MLP neurons of a small language model. Each row is named by its layer, matrix (up: input weights) and neuron, and shows model dimensions 80-335. Each number is 128 + 24 x the weight over its row's rms, rounded and kept within 0 to 255. Numbers have three digits each.
After each neuron's rows, "fires on" lists the tokens most often at its 100 highest values on Wikipedia text that the model never trained on.

L5.up1210:092106100140132153088128104129162155112126131138138150113151161122131142158099070133140122108148154138143106123109125119112064181105155106135143132097142081121108140121119139163079121107109151140164120149128110094127131131129114099126146084146141117162093150125112138156088122110145134120168155110100080132112142131116123137112128122110148137225146146110135128117132123120145086191112112115135128131110104132138133173103171089113089171093131105177141143106138139134141082100135101146131147135101145126191125124136146138140158109126104103128101149085128094141106135138158130141151140137110115131172118154136102106150118145137147139101138141081116160146153161097150168153133154107072131109126096128133105133121084134122121108140136124104136100143120141088153110119096140
fires on: "n", "ut", "per", "ir", "os", "or"

L5.up1503:103146138109137112138109144133130157152151127113129103103084122147066157121131102140114137133095163152128097116121113148100118152115127146093108143093084144121138112108125145142102123138153158165140132084171160151166122143139100143149088153147144121166135170130119105137129127084106131135122147065093130160128119149144152130131146139159158159066073120098150197135159101114115134128056098111144106082143158135120113099145093162149159098078103125109120127158118149131151124153178126117105098150107115109141165101122146125126100171082152131129112152151148159092158137138116088113131125127139125155112128136160101078125101141104135106138138150115164123183109115074120105121126129125145123114143142156089137086118140133136117138113129100159099108158144115109130151128137125
fires on: "qu", "ep", "ec", "ap"

L5.up706:134132130115129151130147137162155157142126149074144118128146114107104104133085103125121108129154140148110132149150136129150088110158120138152127113117149104076121137154125156144131161107116122158142133062055146136145086110161139125170133122176171095104140129102149099130117153132171103108150121141147149127092131147193148115112090114116149127173086126124116177132083137101140171150134146128107109114127125080115138168145140119129114155135149113106131111127127128096116106129117133126090092077152089128128132109093161102117103068144164143147143103110152135171131116148106121105110118121171082133120143170106120149122131112138147098137118125130141164140142150162146149148171111107101086166155180092150136158137090109128159084102146154145172134135131168119158167112147127
fires on: "+", "0", "c", "ac", "mi", "ch"

L5.up377:137145137105139147128103133161129136141108083148139170153137151113099160138108146120123195123125130111104135115149146100165148129122082116157128170103106115130168090120157108151111126096136133088126133155145133158156129155176116115130124117138135148109145122171147105105139128096174127096107088109128138118128128123130131157133144160140145094131132139128129092101172094155088127189131144110112135110196114133127099173125125164169101090150104134102134114112156166119149094090111152096102092090105143073118098119130139107117107152097125104122098117148127135117113120111100150076143120116133144065125138114151124161151158172104134109128104103144098135100120158167122105119167167125140088130171138126105125152149154111149154092093162137134159137129096135094119113099093160
fires on: "in", "ed", "er", "re", "an", "ag"

L5.up1318:157085135115064137143122103104181098149143130186125172105138112133111143121108107138140108123148159122165170114147134142129144126118133127123129096113181125125137140135166147119140132107125128127110122131119103131130110135164111111133142129147159086159126082111134136111158082155125125127130157102147094160119148147157135132097158116131101145138105104091112086106112107145093135138167130129137128129133159098087120141142106117102133132121170106095136104145125164114115131126082173109079114118147116150123150147141129121128120142144106134179151176101146120153165123116153098189154105120100113166122120062117135135175123127130114103177126095119165122117163161151147147126129115130202126149139119095170096079157119140118146159113112117139122101114149163139135084149124145
fires on: "an", "et", "rist", "oc", "ach", "ak"

L5.up1418:116132115146130133151142129086094120098113129140162151164173090146121121157086086112117108132138144130097137102127120072103126134128121171177095188088128145159148159139093146145120109093144111179071115110166133113156128151111137118140182120159112103144132121178101167161157107139143158134127156135140094130101152148113123112118144160134127121169109108113107117111105109160125142151123118103144136117142118118142097135095109113115099216116148127169140126151127121113107124128109099109129129101119139149093115140115116142107146111089128106156107095143142087148120111058127087118149161100112129108138129095134136106131120113131137122085100155113143101094121132141103118130108113134160153137083126114065164133144081152132152138118135160132163160111099126120123130129156150
fires on: ", ", "ro", "n", "At", "ic", "or"

L5.up959:139085097109148137143151115137141145125082166116138151122136097145115124124109138122128122156128145182143139114158138109109128144135133162124074126090144111141111131161139149132125126126122142142133128111148137161106137142189147099082146149129128134143080174094137115152139112156141116138148111156127136147138163183097120132110117115136120120085157121150135127141141116165150137169129119127140137116136088129179107144111143160139129155099127135156138131156169108081121144124151117120163091111115180125113088080156114128177143108113103121124115107125122143161120111081088099123057127122099177177129106106110132114087154136108155098147143164143074124110161120165153128127112136108086161108146136112102117105184100151108167110107122077105139110108120106114120113095116106
fires on: "em", "'", "ab", "ing", "ep", "end"

L5.up1359:108138118109156153126149123132108134132128076138094174149133105087137106051134120118126160168127091145127132119121110133120120142120102150100149133127120104078107150070060175100078106130169093150096153124165119160164158117146142109138117110123137139121131180101115118125136084144089128117103155084126124159193126061089157127136142127125146134110167106119111137139159117141093147141118114073190109166130126164133136129130122139114081124127149106099115117166161185152124150158135099105100152138123135135094124077061111112131085159159146156090105201089135126116134109125096130136163123144151147128127109125116116126119160092112148131120127108141151090145093133114141138149085114129131130081119134137139140097124135153082165158146130139124121127137123152106107159113105114
fires on: "in", "u", "al ", "tr", "it", "n"

L5.up376:138129119130092151119122181097122112119119146177095104088084109129081147164149093127106168124112193120108120118123137112091112128141099139154159136112168145133084101122131105143117165131121109116136082134105115198155115117136157162088096142135119152140117144111159134094091149194101083130129110120095152114134143126105096128168132101170133141150127139137130141138110127136173111125097130134115132139104104137138153074124141168120096074142128107118116150154101142149145169147122117132129134114127121084149116125112102161139139126139120154150108158126182139096098133116147115118088094172092123108144108138115154105091112145126096154080132113117108116124124162153089103135115138121149122113116113150105119184156097173095136148139106141116112143117189120129133109161091142
fires on: "an", "ne", "man", "le", "righ"

L5.up709:163112139116118134127147146103120120135128117104112135117117139133132134138095134114168147104168159164132171119123106136093148114123123139130084152122183109130116162178124137126104146101178116133155149108131129115175096156150150118115116083038111095133097159095171152163140172120145147143140147108092098157111112120127123104113185107130085150125133150100134133162171184197134129116132156122144109118116118115118121142141125124166109140106104099090117126126152108110119152093161102108110161092138182123126138153157127149144117150152089139122111194126130174137105104144139154134110132117109145113144157161109099117140117125063144128166132093136109131113156132169150130130121142110108169122114118149126074155126134150145152095136122120132135095122138102122103092085132114
fires on: "-", "R", "y", "n", ") "

L5.up1001:099146151155134150116133122144132099153114126107125151135124139166136132146109138095130088097119151150136115110129160182135136104156143106181117135104157125141115117073136182145105139154123130118121133146148129135151169181169165124112103146101111142168118085145095134142141109174148171125148159090121122117166173095099084105154099133118092148187152095138126104126125126117144131165110159131156146128068144139134120081063161126090112151152130145120122124135132088096153163110107131113116120136116150120099108143096130140100137097077100141141142136094128136163101109089164097161134114104132154106108132105142175120104141128116163145153126123131105133093104126085125152140139138095123130103123145177154138147097104160125127118086143130158126111110128144119113164114132117
fires on: "os", "h", "per", ": ", "w", "pp"

L5.up870:109142156156129097141174109122122146126107121095152141157147149086109124135125124165102172108097103118115131152159069145160135115167092107141120126152132127118104132108122133095129136116119131114129079075162154151146107114134122146124124161125086115152157114113111090146154116146142123147168142156092122141120114170116131135088134132132114153159140155140125110115109147118127133137128151178067106130131120080188105112122143140161115108102106122127129165132137125132150140104123129152179101135117131164127119085128112106137130155138128162137110129165098113148077147130152138126129127098113110147152133098143148103117135091099121133082086112115117111127115104174150161117128140120151155132127102129169181143102118121120133080127136099145143156105141140116157099119105131
fires on: "a ", "z", "th", "est", "el", "on"

L5.up153:147076149133100112117115111139107120127111108116136151110100138135164161128135128135121138137104162160109122085144158111130120094171162114147111130135116130143127127102138131133082073132150103118140134154139145111133143107143100107150126137157141145118091106161111140164166115120152078113158145135136085079149138096136164108138104155151142103106148122157137156160116097160122084104092119145114113120144109156117131131121129140126139119140094153077147133079162160160063141147157119111112145107141146123146161099081105126140137122116083084159127139119092127147120135091132116124141101109152116128107124094111126130098114109091148134144084135118132131128124160172133146144138184130169150099112148097097134056173145139163094154129160138166107111149159126157120133129140138
fires on: "pre", "st", "ak", "ro"

L5.up1387:110095128131106121142122132116152150115165159106106131104114157162145161139155146139136151096139123140144142145155125153082182121131130149114118157173096160156103148153112145114096163141122115160112153160113172113110101154141140122132086162127090083147139145154146120100149107137145129135122112092122150141123142106128174134109122107116141165143130110109139127145182138134130134134101102140136120148138092155143129096164084085094129141140104148113153165143138122108128154089134146156085154122127121128150140080123137114135163151144159186134116152128120138108126110124095129105112179139091099104129100102131153153147144120176144145148129112077138163133108124165170124084146142110094109143161130184124128150141116103141151142153129091147123072122138156118114109126121096
fires on: "o", "a", "lo"

L5.up396:135106155110083149100069111137121147080133172099106133107120162109118091119141116146133115108127181111119151118089110144125135130131122142128141139157135134097165091131123108140104175127138113109117108149104075124116124128179133119135126149161120132169130142075158140161084147114107146179128091125119156113140130104137155143130120110138120138115121126152098115140110133172104166093164155147088124112103122130137132124168118104127139102192112102161141104133123141158168137131145148159118120092119154084146135108138130176151099130152143170124097142170111135117119105097140151156118097151158117168103047120154115136102112139111167128143108138130102127159156088129142201148162149160098119151142123119144200140131107163111102089107136119133093094147144142158135135092116131
fires on: "m", "an", "por", "es", "A ", "le"

L5.up1353:119134170123099109167084121144110120114105139129144111132080179096133126112090127106120112132114134115150153132153128063163160135147115104103093157159110180136155099120134132092172151118098114168172101101136149130169122140161154134119138117116107134181096145101137110090060103113125141192177135098123090151113134156173130140133147130129133143149134149136133167144143082118115108148173159127104119115117120125130169128163140115130138112118126134096111132101121057129118138139122104093127144118073141136151107118156125134115084091062105154109125147113119124098160186132119151117111128152142076134108121166134103125146116172112157138108143115086169154149125117140146140123135095150138132110139127076129131125098121150136112111128107121149135108152144086118150149144157103
fires on: "as", "th", "inter", "y", "ar", "% "

L5.up996:089147139100117122147042126131150137134145083147156119156095108126145140113157113135093125134100142105152172108086110109124125139133114093160128125114094120102128106143138146168120122142117124140133117150122169163149078145125139151112117118140167125141131113140121124147121080119153106115138127144150172085136088091149137130144136148139152126098148156166117166131158111066167103132131128129093115129129135200159152112133117109128136102104104132134158098119117151115105134150108149125083190161173118159093171117127151130137105124162114105136109103150118173102082094105126127113156113122138100087096120133133106131121167151118120076132092108087118159090134084100138143125123159150189143115125120120187178116138150171137148112139133123168104126134125157097136135142105119
fires on: "es", "m", "y", "a", "ou", "ing"

L5.up308:129108120108165080114094073122186134108135122151116162127125131123126103105083181156169105109105132126106134095143094115141140106102117120138088171144141098109142122173144090165098095092123076131155133083166120138161099136134129118152140135157100157122152100125172128130128156137131149142133120136108114104128143166112127157147152145153136157158142130096149120122133137149138085151134118094129075116114145132066131162106125135140120131054098119145092139121112107147156153115116161088166066174148092126114134130120135148120144086135177131113119120134143106158110147151159127179141134164132152128128141117141099146130094145096108105105137141126094173127115123151130098183107119124150146114121114114107115160159150143166114097112148156182174129128134126133086118110129137
fires on: "I", "re", "or", "er"

L5.up1251:161153110116111145122143121096117143152136119140096131134117109130127130127128157073140103138146136112131119148142106113127117165126149173174128132163123133144144106139123120106141164113130109105118141161111114162125160166135135174130126152110087113147119148109128153104090160145129128160106088143084141147113129111093146157119114107113119192156119151133158105106129190125090138119122089084130130130144137133146125102113148160088150097143132126112129167141131103128123128107118113149104131134134143119137157113140157085141101096118103133102119117134107111126194100115167123157129136127065138194097139137108127133144108096145129113140113088113129174127093174109135102128121118135085150114144118098117105150127087159131074115150156084142113136125185110168134105147162156
fires on: "om", "l", "os", "us", "cri", "rec"

L5.up332:091111162130121127166104126091149094152128122101155102116127101117156118118148097136152060118105105079124122129141141144116115121141114093119118139180092154120100159139154133125114166100105172113113157155110135105096154160119145179155097152119124115069099124107110120122092107131117118096113130124129140106150144052099108140104151134133121161102116123188086121102154096128146109143105120131109097144142109128138117108171128150085097097112156145128100150136152139106118083137147120134124132070131127148086128151103204140109113094146125128124130150121098122103166083145098128099101128114121118125101085127142117150119136181148120147114107121134102119113158126178124145132115090118115104111117145140143158095129165123155106084154140107173123127132132123142144109144157151
fires on: "p", "es", "s", "y", "ch"

L5.up1300:133141093094159108067092152154122142108135109132152138123106132120117151158127111155102123101161139132099132072113188153100109124104162135162148130129110139131129159129118136157139137146154134168128114124115128104177103153108126114111085111107097115110112103121110129108159157138122091107136155145140129131116121129154139117097138099115136114174136161144085126136100100108119151111122131126105114145167134107135127126142155149125094112169102137127155120125121113153125130129096133127113064098169150110155141128129131146098102095190165112121124205077135149066104078102164170107045148119152143098155128142138150114111126134133096136117129126139140127083080075130124118128137167104106130117150178102156146122152148137130108113152130106153138138113142125132144121072168144
fires on: "c", "C"

L5.up1086:147106152105098132120071172104126148147181118151123139136128158116097119132143115111112130113088103097129155111132151139098151101113104137183169088134147103118157104124130149139110078113092117152091115118131147146096143145150129133145118068170145138125125101098076103097116161129122139130118096081094148116132156109144129153158157132106144131157138145078095168100133129116089115087118152141151113089128118171117134150162136101158157140172098156107109097080153117123098097120079123122128161133100152149131157087152147110115136157145089150161136146100152117113146117141173132120150122194156173105126134135159099132097106130135107164163147120147123113108152099170129177155092059067130142087106162159116130170131128135148113158135159130112132109153143106157121100121105112
fires on: "c", "m", "li", "h", "er"

L5.up1170:147141143134163093115100099145125137159103138121173095127121142097169123162135140123135121161108174143140128149113083113149116129108136168150153100178125104144140120119107145147182083088088103165092149114120087129127114181137149125136063127154100128155150144092140153117134147110135149151088159139132137127098150144142146135124119100126126176111122147071145174160108142161095142110101132100094104123139156150115144128112120126138134160110124105125169099130174130109101117121145107091094121087139146128095143134094126155131125153136088146110088120143144121138133110092129132121127132112126159107159145102112056103123144143071134160133169123112156140136104101144128169106107155101153122104112164169175128136086156121161108129104132148113102152075132146087119138127161147
fires on: "ro", "g ", "ong", "ang", "an", "Po"

L5.up311:107126144151141125138116114123151148110156145133093147177119143166091138132115124173093139108134097147121151140127130109132112090155093141136145149130163132074115074169158141127156102136133147110127102145114162123138130108140158089095085126140114111124131132132074096061163172153123171156147112147162086121116173140177142174141106157103115136158136140140121106113122125117149103113127141142091142162099125126154119154143131121116118164109140155125125122112156144111134080105116139089129130096091117158074132138129148134178142127172126098153140119144086125151145101124131073150115107125134135174134131124114091135116120117137104101170154131114128120100092150154123087119135115107137124151135143163165131147169083107108102117106148165105092156121114119087137095133154130
fires on: "et", "el", "ak", "is", "E", "er"

L5.up1307:136175130125112089145158173119142141149079118155167111178124076169123107125111109139136099123131153142150156149115136161157145144122138142127108123142116141130103104111147144118128138188107145113158127123126094129153146144135143165179135140120106205137136151130107133135135141102174121158118127139143130081113163137099144109096177113162147096125113131132154119120120141120084126098133119149107103136162118144091121122162117131112115154105133111120155099153173137111148112105135182139129100163157133126112151125124152112140121103136125127112114128106109111122120122086094144136126058125115143140072170107086136136107132151178088140130169121159143062124067132167131172143119077096119068165141103110127139106083104110107103104148091129135141140135136111105094162092126138
fires on: "ti", "our", "hand", "|", "I", "% "

L5.up293:152140091122105118172144110098082161121131100112145155133125161156105098091130158160162146166093152151106125162112078148137153152126145184119104094137116117137140136111129137123121094123119129131133144147130138132136103131076130116151131133150145093117113113139090102154118099137105157136151130154105165160126149183108102078128057089109115075142159143111116119154152101108142146102131118167136147135121148140178106176127104097129105128132109137123159161175129119139132156193096111120080107197118154141121148128133162156149123125098140133119152131131135073083155096128110093082111101182141139157109154155149116115149146112124158160102132116115151134159116123128125168118099146135183131099123129103117078132158095184145152096118104097113156107138139147139099148117111161
fires on: "are", "p", "1", "his ", "at ", "be"

L5.up338:072168115127079152169128114117126118131131096099146142094111148109140157125144136110086163137130083140126124145133148155102151132122134129127092143121164136145151130127108130119106159156124150136115109122106162113130162127113088130169129160103150158123143097142122133123124115110158094103136104120155119099123146112110171124134118142138112124095102102106115139094116075148109119096124120171154093164135154126113142161145133121094087088132119099166133121118136155113106128099120130172170118141139121166094150124162098123168165131133128148160107136112150064131141136128087112176142100129122158138100114130102126150190094100111115093109133106124174129090146119167112119089148146119108124141170116071110128118166123100149143113168131150079141133109167099094114106099126128
fires on: "|", "\""

L5.up1315:147125111083149112114110083139147110136122128160153142133130134179121099143154171168115122138062146162136113133158102167165144126109127105097119114120127125118111149123084137150136184079130162128098126141122166126098120111099150144150153085139146136121102173122177102150127128133138109171118121157166138172137122069147169081120155096119134135121145169126098131119170144107141166100177139129124102100131155122119140132112141209091117114094109157078128134134107145132136133131129161168108130133121138137137117168077123130118138151166118139129119142149130145117108077113102155132147156150108131106112124159141077175130140141109139126139141090110122146109147126130125092117132137117143143137096145093128069101137118121127098112128151128145158142135171119145102137108086146
fires on: "t", "com", "r", "so ", "Cr", "co"

L5.up473:124153084133140126096091143130128120141180116094117203155109121097125116191160133110158114176124121129076168120173168157111125132097172134116126109161109127109138119131184110100116118143093134114150112082120126168134145127109154135140108135143151093142114125140139160139148142159142145133129118134113119116107118178105122135157139117163092077149141133110136120092154116103098138113127136128142111154146147118101134138149107108151098099132129152067097132110092100142183137137153114163105158119124111119115167109158116172084093139135120135135144128129145107126113111099138120071120100092111133177127127147138127124124125133126155107094095131122147175100141155099110101122094128148108121130086153116143153144149140165083132114111182153144126144137147093111119158144077128
fires on: "r", "f", "b", "Re", "R", "ed"

L5.up146:132137152111094159129111108100126116149109150153171157096122140092143133106107114113091114091127131116160116109145104182129084089134156122156115139171141157083140131115159110136130136093162129169116116108142162147179133115127122152109132117140133123160076145088161140104115148114126095135121124128106158144121071184150093108129129133102124095074124144169141138106107125138150127105160124135132126122141171142153130113118142096145130118110127129097117165155155089121112084147136138149135118076150099186108119100126075128104099143111168126164113110153119132098114158110158072144143107152206169111111125137165107141110146148118130145143160127092110146117121120136153135148155084160162069123139155152138126093092081139123110099131087114135158153152121139156123115118144168
fires on: "ob", "b", "ter", "-"

L5.up1214:140129123086123087182130097143107168139146155166114137115107156120145144078093121182120110135104122119153097136087134138094138099146103194113119132100143080133124178170132100119094126115121117126112160107089122116123121137145160104131116133108114130138107125091158158153129127115154130129118143086141114109120142112150141102118124113136082157104099134113124140168109162155120107107139118109183109157156164156107129144135161115143115128128149129109102105137102155144150119154162083089128131113128125174165139136099119133129155112126134142100124168123150148154116130143151152082119122085153121133070143101165107152089160129096096101128124103132133144133175116098130109115161113147086149107139138156159141134149115121150150131142084153101117125130122143108143137108101128
fires on: "tr", "in", "ine ", "Tr", "ann", "in "

L5.up1401:117147129150140132151106121196072074163121095154123121114145083141110088171146143140102156121136129122122116152125132131132152116129103133152166164155147086159146129131117108180108085143126123130154119132089152100151145099122116157093149136091129142176107106103127107097086134148091089105096120159176121107131151140112114129093130105103124125116112136166134101102164147119158129135107130132099116126126146138125155148103142129109146151153132123101137129136155118112161102145156099148184144136135105132124086094111100142138141081148134146131121156126157166141113090094153155122128079139139145134141096115110142150128120065169127118154142090145161082139132109137115156156140116099120148143115122099201135195123149094093101151135114120149138120132115147142134147129113153
fires on: "e", "ov", "fer", "v", "-", "as"

L5.up92:102150145131126094146122074152140065168151127117135108116150120183168110144118132165126149116146099144143131153148125099123121128109161162126137154135115158168115128101120140113142138132106115178098094091109127109147098098122137142062138137118131116106110156164119098115147157095107111135146083093126074160128136115155135138129174127147091125142101123120153147091118148154162170137114141126118123114106040146160123138068085084134121113103129134109145115141134119126127115129140122148125125138099139161117141108148140135155109089109158171186120131118135077121113133121111133163114145113106076090125135121114120155120148101139084117073117104111140119132118098107132116094086115110130115119141111088135146097145139144107160118141146127148150142146138160155095126126117141
fires on: "ac", "left ", "ap", "ir", "bl", "-"

L5.up538:096112101108130102139093128176168114144159148125089107139116134101158117159146155128137099136151109124096147141116145125151160106087093127141109145132121116106111135150114173114123126118169132124127132129159125159124153065162117140125122134075119137145128165116091146138155152126132112145134152126129101095133134164129159157127171154135137094124153123139072129095175175107097085122108132151131122145131145107116116141100120167089114144140113133114123120125153097148129130133115155160107130096111146154122131127127155122163131143109123086093096145142115112166101073150111099120187149115107143128136097136141106181123124160109146186142152139156180131128157106107132117150141071125104146093102132125157119135145134121172163131109124130125120107096119085097076138155135079
fires on: "R", "on", "co", "ast", "syst", "-"

L5.up960:182154122116116110123121133145132184130092120098126097112083113152106137102150128149159154070174137134154153128092118133116156124141098156081126103086071145114116153140144156121155105137124125141126136114127150117157163081130101117113102074139135101153078133156180121120135135178090134112110114131094104116108164157112127122134120131106127146093119121119181151136135132143145174107092096114116138131142120142131108099129098113114163115123124118156116105140112130085073111129138114100111089146088127153083131139135102130153103117145126135125109123079103119135104163108130140120131123138127178151131096109150113141120103091159161084127152094114155125136117134120087135146080177102128161130095110111159186128109131141098121130112101165116133113202095134130118141152159107
fires on: "b", ". ", "-", "Mon", "en", "sequ"

L5.up386:142136140142104115120128096155138166117120133079141145169108155109119106161134155165118094145146151143141137133142127111139129121120093076164177117161104161130163124132123118158117132133109126120189097179129096131131165122104122160116089163131136163145131118113114099197121097136115139155125133154122130091110156122115143103118126138141160107161110142125119139160077143150175097121131102159099136106128109123112143085138163076145111113124147175111128140125125125090095139127140138140152100134158101094137129141136092135080108125137170100155124116127102123121125125085101167130132134096165135157114120150128092166139114138146104159115166098126112147139163145139096112171161128120119083160136083123098110130115173172171128112118155139132132125149149080144183147146152092
fires on: "de", "se", "Ser", "com", "re"

L5.up812:096166104117131129151139124139070139143092173146140145135120155119168105159156142139126151118133127112159163165167164145136124114150120141145121160136095108136128122161165112129115161111130140120101120121134140161149123114197113118151138107139071149131094168132115147126084110118072137147133094084114089094083118138118179114181118101122088190120142104147129152141165084111165150127109120113108134138140102142133147087154155150151120090088118120107125109170124158140097137156144137125065138166182098111082131124143136152129124121123195091152155141092147167083114098126128126136132086139135126122140106063123070114144129126141131133120110115177178110124098105105117115160119100111152120093149114123192091140114155123137098116132116105143119103129100123116124142139117182
fires on: "for", "fe", "mod", "it", "tic", "fa"

L5.up1364:141097161152113105100130104112119116097078158152118115114126150154120148132135131113102158132123141141105151194099145123135116141124149103121141098142147107146076127114129123070168110124091115128132158098146098160159137158112134094201124102125076150106121136151149133100096139131128169135133104139114135189094180100119140113111121127122153158087106169170166139117149087131160124130145120096171152148140126113169112125164127136120193110088099113133120149103138108136125110144155169145117114130137145136095148145123123138139108154127136142098134148087170125122142132134084141122145137139127098086148120127111101112099113074102183145104123149153142108115122095111088132126124146125180089128139146099131140092156147110110175102120112133100164139150157165107107142168125095
fires on: "u", "ro", "'", "and", "ang"

L5.up165:109126123122113175062126155116094153145092084112158111130153146112137123156070150107185141126105131132141131160125153130136091138099110127102142168153103144119108102120148123129122144107105157102129164076175119079152147132132109118126171116101136115127103146129132091151153168099138135154125144149115142111102138121124145117117106133097114136104142118101125097146158098129104127080133119170154128104117186160128106122174132089111102121129111120136144130123147125142117113101122121194143116125130123121119121111103151155090160137090105112175116178163171112119118156196124116131161169123101143110107117128116097144096166111083150136158133139135154109132106124198099125110131135143134112113159124120138151123135129107161135160099124171127159124108116141153129128059151155
fires on: "at", "-", "to ", "iv", "1", "|"

L5.up1159:116074124175103149108133150092127129088142107085137127118166153157142122158169115129133119133135116165107163107143157180094126181161109155112118088171148154116126118123115098149127100123160131142144141120123146100149141156141114175101142157125140137131125145111093140097130120114151155137122126132141131133176149130098118157118158145116107119177106126090097180136110143155148106087117130144109160131144154158113108110159093129160112110121127148139098095138132169129115093120105161132072127134074143075145138113142122125135095145122110152131118095115134134139161130136162134088083096123109093109120130110104119187122167143094126150072099115116131112135110103109126181121123125114111080169150178128124139151140146152134172143116132086143170097098096160139115099089149129
fires on: "il", "el", "on", "d", "ed", "l"

L5.up1158:132127132153144069141148115149129105124155145119106130126096115163107142106115165157213142120112128122110163136109186131113148138119138138118157179105156169104122148117150122143087140141101121136112127131126135134120161119129111103155155157114144113134117140158115103139142127132113129127130114100122147129089132132161121100107153145085137136126112167131115130136102121115085075157095134173127146120131136113145136140142133135110131148162128102153110089121103145120156104099132150132091141126124104144137131117096159179108123093145134158097134116095122155156134160046173130113080096101177109119105081112147110095114084158154106085148164137153147115112140121165158118107158158164127117090170098142113131115135097154068124160142091112145107143114142160122091122115141146
fires on: "ust", "t", "c", "iz", "az"

L5.up1120:166130102156136116139128125137156108134132137144131135138098145140090158151139159202147132140080121148107092103116129140076139116073101114125139092106142128139140128102163121127096149145124096132091089146077101114123168108152143112105061146120123138064132145127101119129112144133157154145129108136101131115145170133117080171131103142077076114112132109117145098175101138149092117138150081146137157145129106126122118159133088129130112149085095131154128119128129161133104121135156137097116117107118123153138139064117114153142092125131129096180127122130124166155165123121110140118136112139111096120150153141090122110123100101132127150175150091132159159124119127133106119103145147130165165177113095153095125129158122119144079167128118097067140129109156140125125083149150162
fires on: "i", "-", "por", "ov", "in", "h"

L5.up1180:117120134119112168148124114157153114161185136113113127160083106106120197109135112122104145120104111161183157151120149166138110093104103137131147123134142077150159112122155164096149164127108142169121145123106151106134121129130093138196122136150185152141108123118108101186130104107128124125134111105105169101110136158126116148147157107154126145158141126153127128107133078062135108120121154129146072141105149134148105063097134143177117106137127140115088130162170126108110103152105119104116122154141131136111117136137125127124136153120159110098141090091121146159115173107077122086140124107129129135096114075124116079125131132125085106140117098119113133093134147092099181152143106117108093129126135104119136124118132134126156088160132109177147106143152124146137140136099105
fires on: "ers", "ens", "ass", "em", "s", "ess"

L5.up542:155092150126109180150111103113101108126143133165132150152102133129141171107141142088128117088131148148140163145088123136141158129113111108142091135100157138093141118145152151115092112108136138139104097139170164125113127107102081148118106131165127118131126160142128089103122125125129109157123125131125115140093118135090133147092163136115105110134159115103146136131123115137156173113085143156130073129140170112131135137196154132144120102123127180150121105110176137093110133127133117129108111156071195165159155113141144134171121136127128134117121120144096158147117108142121142170141104114113146173124156073125106142159141126092201131107120134151157132130164093100084116101115134117075139130169129139100153116128085126145127119155124140125109111096209153135158124096109167
fires on: "ab", "ant", ". ", "ast", "end", "sm"

L5.up263:071147125117124115138103117134137149112135119136129153146136182123117121154141109120150137095090130179137133113096144107131057137137132114098098145088132156130109142152112141105098076143115163123155087115097167156123150103136125165125130142097114117132162122146077131084170113052162137117134069155113153135130136168170145109150103112112114163133164115121140141086148135104107110138108137114135064102103123144192169113119100148106132127111141115117114101167136149102153126093112135142140110074113140127113147136129135101176090165135133117122103092144174143158116155188112151123137115137129148141159126098087132135150115140075136167103150144139118098127149086107160116112144085145131142105156147120148143157105112125133121121135133128131138135110110181130173138145095105
fires on: "t", "an", "ex", "ut", "tr", "st"

L5.up711:141092107137120136155092179132142163120136151127111137160141111123127127131133129094149126136113118129198143115137153196129173160121121147081127125102164123107134157154158136131123143105113087120094154154116134125096166078112133124152161118138115160128152126145106097164107129114160073158113145136126110156158100112123148125147139139090129122093119128134108092140134166119117133151163160171098126107141160138129148205114110108129140171135138149129110131139092159116119129130124150153137099126090144167165132135146153110187158154136120160119128146094109144097112135114127132107106090092113112093127101151092102153128127108085125107158130145123112120115127147081099078184146136122105137143108141132105140189150118102095095126154100126142117144129085123149113117162128093
fires on: "b", "an", ": ", "o", "d"

L5.up1231:085158090092141081129138100123108116133154170107131130121141168116119120115099115149139159130118100129096104202144154145120111148161161113103128137103118121086132116155120154132144087146126117143098119137109113130156156128141121120154116101113164153156118134108098150115081131158091116115135154093153110121164158138139097162105171123105120104110148143113109122131146119105112138146151140149091121149114157187154149116153118157127089115162138082103081106109169139165123127129154126154127133137140131136105143135147124107151165130113158085110137131145123128111147142081169125126087091120128120105104129127119165142087156148132136149157121108136176163130116127119157164183120092134114072110125147102138094148116144151103179142157127172174145124129058112082117159147150110
fires on: "o", "y", "ar", "a", "an ", "ex"